Weights of a small GPT-style language model, trained from scratch on English Wikipedia.
Size: 14 layers, width 320, 10 heads of 32, MLP 832 SwiGLU, vocabulary 2054.
Training: 665M tokens, 4860 steps.
MLP neurons of a small language model. Each row is named by its layer, matrix (gate and up: input weights) and neuron, and shows model dimensions 144-207. Each number is 200 + 30 x the weight over its row's rms, rounded and kept within 0 to 999. A neuron's up and down rows have the sign that makes its largest values positive.
Before each neuron's rows, "fires after" lists the tokens most often just before its 100 highest values on Wikipedia text that the model never trained on.

fires after: " l", " L", " c", " n", "ur", " C"
L2.gate379,212,192,229,255,206,148,223,187,129,208,152,203,256,175,222,201,151,202,217,230,220,218,236,227,200,146,217,159,210,196,262,233,265,214,169,225,205,226,194,184,208,155,224,185,246,215,189,210,220,245,271,173,173,240,211,157,201,190,210,251,204,136,238,206
L2.up379,175,205,220,205,202,197,166,217,173,195,233,270,233,223,219,210,179,219,220,222,185,209,218,200,248,216,224,196,247,234,222,227,231,221,171,139,239,257,239,184,175,200,171,268,231,220,231,198,181,208,198,234,216,216,235,243,188,168,156,216,241,176,216,156

fires after: " b", " B", "es", "b"
L7.gate645,225,166,174,236,262,184,187,196,183,166,202,213,220,246,146,229,214,177,172,212,130,203,183,178,241,200,178,157,220,166,231,238,176,211,243,157,274,186,244,174,187,242,186,211,254,247,193,229,179,146,193,215,157,200,226,203,200,194,240,171,200,200,245,213
L7.up645,181,184,235,204,222,210,143,211,191,202,173,232,241,192,264,205,238,225,220,240,134,215,229,201,103,214,213,203,226,219,192,253,232,211,223,123,209,236,215,190,210,194,177,230,199,178,238,196,208,120,205,153,234,191,183,212,185,228,196,183,204,221,196,158

fires after: " l", " n", " L", "ot"
L4.gate537,213,184,219,151,224,198,200,218,245,178,203,218,172,160,215,216,216,235,232,191,249,229,242,194,180,190,282,233,184,181,161,178,226,189,219,186,197,181,190,233,188,216,184,192,242,192,215,174,229,297,171,207,184,240,222,289,193,221,190,173,177,206,186,246
L4.up537,251,267,198,199,219,175,215,155,218,193,214,198,198,232,194,182,206,251,190,266,211,186,243,227,209,244,201,223,169,225,188,177,194,209,186,227,198,245,200,137,230,215,181,203,198,181,212,227,179,201,212,172,220,197,207,279,170,216,216,212,168,165,235,195

fires after: " H", " B", " E", " p", " h", " Be"
L4.gate686,233,213,148,165,193,197,221,220,219,188,156,174,208,194,202,184,180,172,208,221,256,190,203,192,214,247,236,179,195,196,168,187,183,171,205,172,210,191,191,237,210,267,145,200,177,250,225,231,209,191,192,195,239,146,260,219,191,223,190,199,203,189,149,207
L4.up686,214,234,212,164,231,175,205,184,172,193,214,218,185,218,180,215,155,194,154,169,210,207,198,236,193,204,239,200,193,204,180,226,152,188,190,250,207,232,195,230,230,214,196,188,186,244,207,206,221,228,263,177,177,182,193,252,185,192,221,220,201,165,185,167

fires after: " ", " s", " S", " in"
L10.gate92,173,203,163,204,137,157,204,142,182,192,225,213,234,193,219,244,157,217,203,221,209,175,161,157,248,150,197,167,148,214,242,165,162,217,199,176,252,197,216,195,200,198,233,158,191,224,178,195,200,214,201,178,196,167,214,188,185,198,169,213,215,224,199,175
L10.up92,198,235,236,186,168,218,184,192,230,190,196,175,235,171,212,162,212,221,184,192,179,212,252,231,210,201,245,222,170,200,161,216,145,141,226,235,129,138,222,193,173,220,191,187,165,265,203,128,190,188,175,171,160,194,183,164,175,193,202,182,157,109,201,194

fires after: " l", " pro", " rec", " serv", " c", "ut"
L2.gate223,183,211,190,246,182,114,172,189,146,218,264,180,165,194,177,222,215,227,180,206,200,171,200,223,154,178,289,134,253,211,205,234,223,230,218,201,168,184,231,193,207,164,188,231,197,193,199,204,180,251,212,179,223,198,193,190,177,263,177,205,232,217,202,166
L2.up223,229,218,146,244,192,159,168,232,202,180,167,213,235,179,195,188,162,239,239,182,183,167,247,242,252,211,222,164,240,182,151,215,186,210,186,161,179,180,169,239,181,178,217,239,219,250,217,202,178,208,186,182,190,220,172,237,209,188,206,239,207,263,187,142

fires after: " p", " f", " m", " sp", " d", " comp"
L4.gate808,191,209,198,159,231,246,169,233,189,150,215,165,171,187,233,211,191,223,236,189,164,158,186,189,226,216,188,172,206,242,218,244,208,193,229,165,224,200,216,228,180,219,233,196,197,141,192,191,203,200,158,170,167,235,142,210,202,193,248,240,186,160,231,197
L4.up808,164,236,187,201,214,150,160,201,220,169,195,160,205,207,187,189,165,230,200,169,208,177,154,187,226,175,142,196,223,237,200,221,188,158,233,162,186,198,151,189,206,243,277,188,223,211,204,235,240,168,240,209,179,207,181,171,200,220,261,232,219,184,264,148

fires after: " f", " G", " g", " n", " det", " F"
L5.gate187,194,223,210,205,245,247,216,214,207,222,170,220,248,181,207,211,144,203,233,235,244,161,225,204,225,158,175,231,186,220,189,213,225,238,250,193,219,235,242,191,195,199,229,177,216,201,210,181,199,208,118,183,158,238,169,185,215,219,215,201,207,251,200,235
L5.up187,198,178,207,231,267,224,166,167,219,197,237,207,173,221,247,231,213,193,145,225,256,213,177,223,190,204,230,198,117,211,190,151,213,222,168,194,239,229,228,187,174,164,251,217,213,188,225,200,195,171,222,180,191,233,239,222,200,163,183,231,128,240,183,198

fires after: " D", " d", "P", "nd", "D", " b"
L2.gate99,206,213,174,201,214,194,148,225,219,157,145,184,200,183,179,245,205,152,224,220,234,190,197,158,201,215,147,205,194,176,225,222,207,166,215,214,201,186,209,238,180,265,220,198,169,205,224,159,204,226,250,198,211,198,161,183,184,194,245,237,183,195,232,175
L2.up99,197,218,259,225,175,219,221,212,205,171,213,166,204,226,177,218,214,216,249,210,207,189,163,177,201,256,211,192,110,192,154,217,217,147,197,217,216,269,211,142,224,178,148,178,217,198,168,225,181,222,159,208,178,207,189,163,222,238,217,199,155,244,177,209

fires after: " M", "M", " m", "ag", "er"
L2.gate559,179,229,186,199,252,179,211,192,210,171,201,199,228,222,203,168,196,190,180,203,198,182,185,153,198,192,169,253,255,241,166,186,220,178,193,197,209,262,216,206,219,224,222,224,149,164,200,179,201,194,199,204,195,210,217,205,200,247,269,184,161,206,212,225
L2.up559,215,179,189,221,219,227,254,202,145,239,184,159,178,178,184,183,208,163,181,147,246,231,242,197,251,240,204,194,227,188,185,219,193,194,221,198,218,186,180,233,197,179,132,197,210,276,218,188,204,178,205,205,182,213,213,220,199,191,176,194,199,213,221,158

fires after: " l", " m", " L", " M", " a", " S"
L3.gate782,232,250,242,193,199,211,213,173,151,185,268,205,248,212,245,218,199,263,217,208,258,166,197,118,205,208,217,200,212,224,212,198,223,215,239,212,185,247,259,224,191,185,194,171,236,184,241,165,234,249,179,176,214,153,216,206,266,224,221,189,179,186,232,235
L3.up782,208,196,159,155,197,172,220,189,200,217,173,239,233,191,189,256,164,217,185,210,196,215,209,169,194,217,215,241,210,185,156,211,188,231,194,155,182,238,251,136,175,228,220,234,199,169,228,209,200,239,225,230,182,204,194,258,193,204,208,208,209,195,207,200

fires after: " H", " h", " E", " ph", " Her", " s"
L7.gate578,162,177,192,195,145,188,190,204,204,149,186,178,192,218,188,121,227,207,237,239,233,221,185,162,257,193,212,175,212,214,221,180,219,138,180,152,250,191,164,200,148,291,178,227,243,248,245,166,216,159,246,244,220,192,211,228,201,223,196,179,219,164,142,238
L7.up578,188,232,247,190,181,206,250,226,191,208,208,209,204,258,177,206,177,186,191,241,166,148,219,216,198,225,248,208,175,240,187,279,188,175,229,178,202,181,189,185,157,185,125,212,195,164,172,258,196,174,192,205,215,155,212,209,210,216,241,235,214,204,165,194

fires after: " M", "E", " E", " H", " f", "ris"
L2.gate503,186,211,198,202,185,199,214,236,212,208,191,201,165,201,193,183,169,158,189,201,226,151,207,167,218,255,136,201,204,159,146,176,205,186,253,230,231,215,136,213,188,216,191,212,181,133,203,212,177,184,194,212,166,132,227,172,189,237,223,145,206,161,207,219
L2.up503,209,196,250,178,200,242,201,237,161,209,213,188,179,198,217,163,229,120,226,210,202,207,218,192,201,203,213,250,175,148,192,184,181,195,191,227,242,251,225,185,220,231,215,170,154,181,225,218,234,216,242,257,145,194,170,193,216,213,190,203,189,128,197,162

fires after: " E", " de", " e", " m", "E"
L5.gate545,201,242,185,177,201,250,150,218,219,212,154,211,222,198,201,216,197,143,205,157,242,193,169,189,230,214,267,173,145,202,215,179,197,175,165,207,203,170,212,256,179,195,171,216,205,208,158,207,190,229,185,237,202,146,227,169,195,144,223,210,188,197,218,131
L5.up545,169,218,221,182,218,196,217,196,177,142,223,229,215,184,222,171,200,153,232,256,208,166,171,191,206,198,194,157,214,212,152,172,246,192,207,171,194,221,202,168,223,262,174,189,215,176,183,153,209,195,183,209,247,198,195,201,237,190,234,235,191,170,204,223

fires after: " d", " D", "D", " C", " dis"
L4.gate405,210,183,243,256,216,205,156,198,152,183,197,168,165,154,196,239,165,185,219,204,215,196,274,195,229,194,150,180,185,170,190,159,168,227,208,164,158,195,169,218,219,201,254,246,206,207,182,170,212,205,199,214,181,263,191,161,201,253,210,208,216,208,222,230
L4.up405,152,183,233,149,167,212,207,219,160,207,212,237,164,214,171,184,244,209,219,197,196,211,162,190,168,189,200,215,219,237,235,229,203,183,193,151,232,131,191,167,181,233,210,226,216,195,210,190,219,162,170,203,213,229,162,207,191,174,166,178,210,213,184,163

fires after: " t", " S", "ak", " s", " ex", " T"
L5.gate111,267,234,189,228,184,185,160,221,255,203,221,208,212,185,199,223,223,229,162,234,173,203,196,215,208,214,297,234,163,142,200,232,201,191,237,210,221,301,169,213,202,204,183,201,194,148,205,164,219,204,205,196,183,218,188,225,193,191,215,173,137,208,142,211
L5.up111,117,179,165,183,132,219,178,193,194,222,221,202,193,189,184,224,175,244,172,268,205,162,181,196,181,221,205,192,174,145,228,198,213,230,223,241,218,212,158,208,154,128,193,206,197,144,205,192,175,199,158,152,234,181,170,227,164,133,169,204,194,127,175,261

fires after: " s", " p", " S", " he", "ess", "ol"
L2.gate15,201,225,186,197,215,206,258,211,204,212,258,217,242,223,198,255,180,223,205,172,180,230,140,197,288,153,267,187,127,192,198,166,169,166,188,192,244,208,174,193,194,192,155,217,211,182,193,228,174,214,188,198,204,198,223,208,209,183,166,197,213,175,161,187
L2.up15,152,205,177,173,160,195,245,246,233,245,197,151,270,211,219,280,153,227,150,136,156,198,172,203,257,232,206,144,126,193,216,120,171,159,225,193,155,165,173,200,254,177,213,171,228,160,254,205,200,193,204,208,198,202,184,181,197,175,169,184,178,143,221,193

fires after: " E", "E", " S", "I", " Y"
L4.gate802,168,202,261,171,172,175,255,205,163,170,189,224,187,125,225,159,216,191,167,151,148,171,219,215,190,235,182,181,112,184,237,196,187,190,227,204,178,171,225,198,204,236,154,186,231,192,201,212,189,234,186,231,176,185,199,156,195,231,196,203,206,277,184,186
L4.up802,140,221,239,185,211,209,195,255,196,232,206,206,235,219,126,222,227,231,164,270,227,168,258,152,243,176,226,140,206,204,165,197,213,231,248,186,259,217,190,191,237,200,232,169,189,213,186,211,198,204,204,174,238,232,200,168,217,153,244,186,173,235,171,230

fires after: " M", " m", "ad", "ag", "m", "M"
L2.gate313,184,239,213,165,214,184,225,227,239,184,256,204,192,202,216,218,162,262,236,159,232,151,258,155,239,228,163,178,240,180,151,189,198,236,185,210,237,229,170,173,171,174,230,225,182,177,213,206,208,183,166,168,193,176,248,208,181,209,248,179,160,165,259,208
L2.up313,216,216,189,214,176,148,212,228,206,171,211,190,197,158,175,199,253,193,207,189,199,244,251,214,152,203,151,161,131,158,214,210,243,251,226,231,197,189,186,176,228,208,155,160,190,240,153,219,161,192,187,212,289,220,209,188,207,230,179,182,239,195,178,158

fires after: "or", "am", "ur", " med", "umb"
L4.gate62,202,186,186,230,221,179,176,222,172,231,163,274,223,235,212,206,201,189,158,152,208,191,150,247,183,208,190,194,206,189,180,218,197,233,183,268,165,223,191,204,216,205,280,140,148,193,210,199,214,167,208,211,219,200,280,234,261,184,167,205,247,177,227,141
L4.up62,222,215,240,229,162,235,150,172,233,172,222,204,159,172,183,216,163,212,174,209,205,166,221,200,195,190,204,181,173,189,242,182,253,194,214,231,206,214,269,197,177,200,257,242,177,165,252,181,160,135,184,216,215,177,219,200,185,196,271,200,202,250,195,214

fires after: "\n", ")\n", " s", " S", "g", "ri"
L2.gate367,180,247,198,192,230,262,210,203,187,241,222,227,209,204,186,221,178,184,172,171,225,201,213,228,216,208,225,168,188,244,183,206,184,186,202,253,176,181,167,200,193,197,192,193,138,214,232,207,196,169,219,222,144,209,240,213,203,193,168,203,194,188,181,190
L2.up367,185,215,193,172,196,224,226,224,206,234,201,183,242,158,213,256,213,226,248,148,278,189,216,243,260,228,219,241,155,208,226,174,222,197,197,236,208,140,156,166,188,183,190,201,202,145,227,231,219,192,191,259,179,215,179,214,179,195,180,182,203,247,214,211

fires after: " m", "M", "us", "m", " M", " ph"
L2.gate227,218,275,196,189,152,229,183,202,180,181,231,190,226,244,200,235,188,219,206,235,276,133,186,150,201,212,208,206,206,234,180,174,142,167,173,243,184,204,194,179,232,225,211,176,227,156,228,191,210,175,180,192,183,220,233,275,211,219,279,232,150,212,209,237
L2.up227,190,267,201,196,204,196,192,206,218,178,224,173,190,203,231,207,207,192,177,218,239,173,234,142,172,263,169,157,246,184,175,200,178,188,223,241,186,217,217,216,192,208,227,216,255,167,211,167,189,197,186,144,239,175,184,220,126,162,222,208,168,203,232,205

fires after: " M", " m", "ic", "at", "r", "ict"
L2.gate504,184,234,197,207,129,249,182,267,221,189,239,202,155,190,209,217,111,215,193,182,192,198,201,149,204,235,179,151,216,223,177,187,188,195,185,182,243,269,178,208,218,276,180,227,194,202,210,207,206,181,162,206,202,173,200,224,214,212,222,138,138,191,288,189
L2.up504,180,192,229,194,169,215,220,172,190,213,227,164,198,184,226,208,178,195,176,163,182,238,223,179,166,198,134,244,207,247,213,237,175,200,146,178,210,237,244,217,191,214,193,219,223,246,175,258,199,258,214,235,193,187,177,217,198,230,218,190,190,222,179,189

fires after: " m", " M", "ur", "ater", "M", "at"
L2.gate240,177,186,246,172,190,197,193,250,220,198,241,191,214,238,147,181,174,217,246,181,191,187,207,164,240,230,207,184,210,169,148,199,198,200,209,189,278,219,198,197,178,235,219,190,207,207,239,197,196,196,185,230,133,163,195,216,239,228,215,170,189,225,183,170
L2.up240,244,223,196,232,216,223,258,228,175,182,174,154,173,185,152,135,174,217,173,187,201,220,213,226,156,255,178,196,188,162,157,232,191,220,216,182,239,213,226,217,180,169,229,182,222,226,195,214,241,197,174,161,201,220,244,193,163,243,186,206,132,197,219,167

fires after: " Mar", "or", "ag", " Cor", "ar", "ur"
L4.gate541,251,210,221,181,242,243,227,249,188,132,202,206,179,181,199,183,200,160,176,226,215,175,216,224,199,148,138,150,225,243,205,240,219,247,199,236,210,200,222,189,239,196,255,169,185,215,214,204,192,145,163,192,210,222,187,210,215,237,169,207,185,185,208,173
L4.up541,212,180,238,192,235,230,164,217,209,121,223,161,186,234,239,204,172,206,186,167,274,178,238,216,155,207,218,164,224,179,257,213,201,231,205,177,219,177,238,188,229,164,205,165,194,174,226,117,240,150,175,204,186,186,234,175,239,200,227,223,149,141,146,251

fires after: " B", "b", " be", "B", " b", "u"
L5.gate334,248,218,171,214,188,259,223,207,215,164,228,165,218,202,197,146,225,190,224,221,168,184,214,183,191,210,207,190,209,141,242,258,171,160,220,207,248,267,204,192,197,219,239,191,148,229,212,264,194,197,269,187,225,166,167,208,219,177,220,299,186,252,232,212
L5.up334,203,218,166,246,239,204,212,197,223,189,200,238,218,218,200,238,221,172,177,158,183,221,233,169,203,202,192,173,173,189,210,175,197,233,244,138,229,209,191,171,234,156,178,245,212,237,206,195,172,195,179,227,210,187,204,207,197,252,161,178,181,164,187,166

fires after: " s", " S", " M", "m", " m"
L5.gate300,191,220,245,229,210,186,210,183,168,188,168,222,157,224,223,226,207,176,188,167,198,230,246,171,208,230,193,204,225,195,183,245,189,187,188,195,217,228,212,184,156,225,253,174,178,171,194,161,187,198,209,210,178,241,183,212,204,198,280,198,132,194,208,181
L5.up300,188,266,190,179,167,172,224,176,225,193,145,187,211,193,155,242,196,205,170,195,197,131,194,216,176,177,179,210,241,231,155,189,229,156,205,239,262,149,240,239,214,198,196,229,218,180,187,218,210,201,189,200,223,189,175,204,164,180,246,137,194,195,220,207

fires after: " m", " M", " b", "em", " Ch", " B"
L7.gate383,188,150,227,186,168,213,229,220,177,194,187,180,167,221,198,185,189,264,165,172,176,182,131,159,208,226,180,182,210,176,197,200,199,143,204,256,216,194,251,178,201,242,211,227,240,168,181,213,240,185,166,228,182,212,213,186,234,156,244,201,217,240,164,166
L7.up383,200,208,199,236,211,215,229,155,209,185,207,189,207,229,202,176,180,143,163,242,193,229,170,199,173,212,247,289,216,192,217,166,172,209,205,213,206,229,194,228,213,165,196,241,176,189,247,168,182,205,237,233,204,186,171,251,158,193,184,203,186,203,197,191

fires after: " H", "H", " M", " E", "ug", " pro"
L4.gate703,201,184,228,225,141,175,217,181,194,215,222,240,213,190,152,161,183,159,180,199,210,149,179,176,222,198,218,160,230,160,205,178,170,166,237,244,199,169,199,214,157,165,256,229,181,213,258,205,234,169,177,137,253,136,218,170,175,182,219,168,218,216,166,246
L4.up703,230,219,194,199,193,211,142,140,184,191,170,223,133,215,220,187,194,192,207,178,191,190,218,202,250,231,255,164,231,213,224,192,135,175,169,237,247,224,200,191,219,193,199,231,180,195,222,202,201,182,219,109,180,228,232,234,157,166,238,199,201,144,185,204

fires after: " M", "′", "0", " m", " h"
L3.gate178,267,186,170,215,220,238,195,236,272,129,226,180,140,213,197,181,203,166,207,176,205,193,207,161,191,246,209,216,206,158,189,186,188,188,248,200,241,213,165,224,178,267,175,158,226,229,232,180,239,200,179,205,209,199,194,233,204,238,215,163,212,245,245,231
L3.up178,180,213,232,185,248,211,245,216,249,170,189,192,201,183,116,191,189,194,238,224,204,237,193,237,216,242,237,160,173,168,216,212,198,203,201,197,169,172,187,158,253,245,183,159,244,261,187,198,232,216,212,231,243,191,251,236,177,180,201,148,179,203,231,185

fires after: " l", " m", "em", " M", " was", " sh"
L7.gate92,221,215,193,161,210,178,213,152,173,214,157,171,126,213,225,230,204,206,201,213,225,254,233,160,231,194,248,189,194,199,196,206,172,209,165,223,233,213,231,213,179,210,190,131,180,208,205,215,176,179,172,158,128,178,238,274,187,194,229,169,193,227,199,167
L7.up92,187,188,204,234,181,207,180,176,277,203,206,164,224,231,220,264,237,181,176,153,198,103,162,227,167,208,211,222,158,211,195,209,232,191,185,219,203,212,187,207,158,172,191,223,209,185,211,152,184,133,220,232,173,219,199,221,159,182,175,218,220,186,206,203

fires after: " c", " d", " C", " R", " sl"
L2.gate467,230,183,147,187,217,201,172,180,182,230,199,205,193,172,206,261,160,227,226,218,237,194,257,255,237,232,152,179,167,192,223,198,200,223,220,186,191,186,183,201,174,221,237,234,222,208,215,198,202,230,173,194,181,175,203,164,234,253,163,212,191,181,195,225
L2.up467,203,170,205,203,150,159,216,213,153,178,236,201,209,236,167,195,166,202,216,209,219,283,209,182,207,196,219,161,251,200,243,205,189,190,220,160,242,225,205,189,183,224,177,240,258,206,176,220,197,218,208,179,190,216,186,160,166,247,229,225,176,262,181,210

fires after: " R", " D", "D", "R", "ill"
L2.gate560,191,176,231,202,228,229,172,236,207,216,220,159,194,198,214,203,203,203,241,172,221,227,264,139,221,252,210,192,202,130,240,235,225,190,199,171,222,164,182,196,160,207,236,174,222,242,168,214,257,244,248,216,199,225,190,189,233,214,202,204,198,237,176,226
L2.up560,209,210,197,211,204,219,186,237,208,206,222,125,226,187,230,222,195,185,219,139,205,219,227,178,179,235,233,165,226,136,269,244,219,231,215,233,191,172,233,172,155,212,198,201,199,186,218,215,244,189,235,198,246,185,205,211,256,179,214,176,253,158,193,265

fires after: " M", " m", "ur", "aint", "re"
L3.gate764,229,246,253,198,236,242,177,173,148,221,220,185,151,214,256,207,167,238,222,234,218,164,181,176,253,163,176,224,207,221,193,200,171,202,178,246,218,176,240,197,189,196,197,161,172,166,222,194,197,192,177,209,199,265,229,263,243,222,249,171,175,220,209,168
L3.up764,154,177,159,228,221,196,198,134,227,192,178,160,184,193,210,197,195,206,214,148,235,211,160,148,204,185,162,257,215,194,210,142,194,190,158,208,246,200,243,197,225,164,231,175,193,191,225,174,162,193,228,187,256,215,190,170,234,187,144,184,186,180,208,189

fires after: "b", "d", " ob", "in", " b"
L2.gate333,188,222,152,172,212,210,219,198,219,194,164,177,186,162,225,260,201,216,225,209,265,180,238,202,182,230,207,214,190,124,189,191,217,169,237,184,195,202,167,234,154,187,167,195,239,199,204,211,210,162,251,211,198,191,178,212,208,168,228,220,177,195,209,230
L2.up333,158,207,185,219,213,204,189,215,207,178,186,255,191,152,197,163,198,201,185,188,226,200,215,186,201,224,160,191,176,189,203,196,224,182,231,169,190,205,187,206,189,153,164,169,226,252,231,222,163,152,207,235,186,197,185,172,184,252,245,222,181,192,184,202

fires after: " M", " m", " o", "M", "ag"
L4.gate684,209,202,238,224,217,223,201,199,237,260,276,216,184,228,216,158,234,179,169,165,259,216,146,159,254,278,171,143,212,231,179,148,172,214,232,206,214,247,165,235,132,178,200,229,167,200,161,194,209,218,181,180,187,196,186,165,206,188,177,205,168,210,213,230
L4.up684,155,250,231,117,149,193,212,206,165,176,157,194,213,227,200,177,222,265,207,204,170,126,162,195,158,199,191,241,178,224,189,202,176,160,226,240,198,217,208,162,138,195,238,196,211,172,235,165,220,218,175,146,182,217,210,187,212,240,234,133,197,175,232,228

fires after: " b", " B", "B"
L5.gate614,236,226,178,268,144,269,217,205,172,227,130,225,222,217,138,204,212,223,200,192,198,267,175,204,178,178,210,213,228,183,226,223,205,196,232,159,161,209,207,191,234,174,188,229,193,187,249,202,202,168,140,202,199,234,233,133,232,227,232,161,201,211,290,181
L5.up614,213,207,234,169,206,216,189,134,268,153,205,205,251,207,239,206,229,183,231,143,203,218,222,182,144,165,211,233,245,186,237,188,234,156,185,159,245,207,164,189,212,193,207,206,182,203,161,187,187,197,194,224,222,201,178,217,254,238,190,153,224,186,217,131

fires after: " M", " m", "as", "M", "ik", "ain"
L2.gate52,206,196,256,244,162,213,200,205,209,164,224,180,211,211,190,201,210,256,175,215,227,169,197,201,220,253,135,162,220,171,76,229,197,157,203,211,229,228,184,217,212,203,196,202,182,181,221,200,204,190,211,187,196,138,260,225,224,172,198,170,173,206,224,225
L2.up52,241,266,162,211,207,199,218,265,250,222,210,136,141,236,253,190,215,219,192,154,221,172,245,234,193,205,164,256,209,167,251,194,164,214,199,162,175,221,251,208,206,263,192,182,229,173,179,242,222,212,183,205,154,216,246,211,220,237,201,219,190,192,226,134

fires after: " m", " f", " sp", "m", " b", " M"
L5.gate658,164,190,231,226,216,212,234,192,166,205,245,197,191,234,140,197,215,230,196,247,227,199,140,190,178,216,243,175,160,203,232,223,240,178,220,251,216,175,242,175,185,147,213,175,196,158,204,174,217,174,214,202,277,174,219,199,216,215,215,199,206,236,170,174
L5.up658,136,221,165,157,172,226,131,186,196,148,193,144,234,242,196,199,199,231,194,185,194,135,148,203,156,223,205,218,236,202,162,249,215,203,177,211,238,222,126,246,190,196,229,158,260,199,223,257,186,184,191,185,197,211,200,195,209,249,271,194,228,216,220,153

fires after: "\n", ".\n", ")\n", " Total", " S", "red"
L2.gate803,224,164,230,167,196,201,189,157,215,143,245,191,211,210,176,232,157,196,211,182,234,214,218,175,232,196,223,224,181,172,248,254,213,205,217,232,238,210,136,218,205,183,238,258,224,245,196,204,173,209,158,169,164,203,236,210,136,234,204,191,174,210,168,218
L2.up803,205,162,236,185,210,203,222,157,194,160,209,207,234,195,179,240,165,164,172,207,238,219,208,186,192,168,220,228,232,150,253,207,221,192,215,262,224,194,157,224,164,165,232,241,259,218,181,190,202,199,177,183,153,209,202,220,155,233,200,180,187,190,154,232

fires after: " /", " as", "oin", " f", "e", " n"
L3.gate445,198,174,218,169,194,240,206,219,214,140,222,219,216,209,247,231,164,254,236,227,257,201,194,258,194,173,183,182,188,158,159,232,208,229,226,183,201,194,212,162,186,153,235,221,163,232,224,227,208,108,214,201,176,175,194,177,183,195,198,259,215,224,187,182
L3.up445,236,250,192,240,230,166,204,151,191,195,176,181,221,197,223,246,201,156,218,186,264,221,224,227,224,157,210,184,161,219,221,203,195,253,129,214,209,195,228,238,184,206,246,136,172,165,230,202,213,199,249,175,213,268,249,188,208,202,189,224,209,181,210,152

fires after: " W", " w", "W", " D", "D", "es"
L2.gate217,191,209,152,257,170,178,175,207,204,209,195,164,223,169,201,196,186,134,201,212,194,234,193,185,206,209,99,174,256,189,245,225,189,142,215,244,164,168,186,192,169,182,238,216,164,227,206,197,249,169,226,199,211,202,211,130,197,125,221,236,249,195,189,203
L2.up217,176,195,209,204,186,251,202,250,262,171,185,150,169,208,280,211,207,196,190,184,208,194,219,203,257,252,222,182,219,185,201,243,211,205,183,202,197,245,215,185,119,216,221,213,162,204,199,167,220,167,193,165,219,251,160,135,239,164,216,186,148,172,181,195

fires after: " S", " t", " sign", " s", " T", "t"
L5.gate736,187,182,192,249,216,128,153,246,208,206,210,166,215,189,224,218,199,247,131,199,195,188,193,258,229,182,203,176,190,158,200,227,263,200,141,232,233,205,183,192,234,177,139,219,177,157,165,174,185,193,173,154,181,238,219,236,190,257,171,161,199,249,230,182
L5.up736,136,210,180,167,242,205,255,199,223,250,197,167,216,172,192,237,223,179,169,225,133,193,183,219,225,193,145,205,182,147,222,176,173,202,207,267,168,204,184,231,180,171,219,184,207,172,187,180,198,185,220,199,209,195,174,185,181,184,160,156,210,161,239,207

fires after: "B", " b", " M", "ain", "b", "M"
L2.gate256,217,189,215,256,104,282,213,196,241,226,158,132,234,227,194,190,208,244,190,214,203,182,225,209,243,266,170,262,176,174,208,233,190,195,171,213,239,179,215,180,148,201,159,200,203,201,210,215,154,177,211,182,218,171,199,200,207,213,231,147,189,202,215,208
L2.up256,156,176,171,197,193,188,229,155,209,234,174,218,241,177,219,175,239,216,219,185,180,178,200,171,197,158,208,206,150,186,206,216,267,214,238,197,238,195,172,185,182,168,214,220,206,225,186,202,150,165,222,225,191,220,144,120,206,255,216,170,211,214,181,123

fires after: " W", " E", " L", "W", " F", "E"
L4.gate355,212,194,214,186,232,201,209,259,194,173,203,219,242,143,165,186,178,174,234,189,156,172,225,186,144,192,166,245,160,171,208,201,245,140,212,182,199,161,207,162,146,205,169,209,192,215,171,197,207,200,163,222,195,179,189,196,130,228,229,222,225,189,149,197
L4.up355,170,211,159,204,214,201,251,183,216,175,173,219,229,187,187,192,219,203,189,224,214,202,231,220,164,246,215,208,144,219,147,188,185,236,231,222,187,220,189,190,214,164,256,202,196,230,167,217,225,240,205,264,225,224,206,196,201,215,238,209,162,220,235,172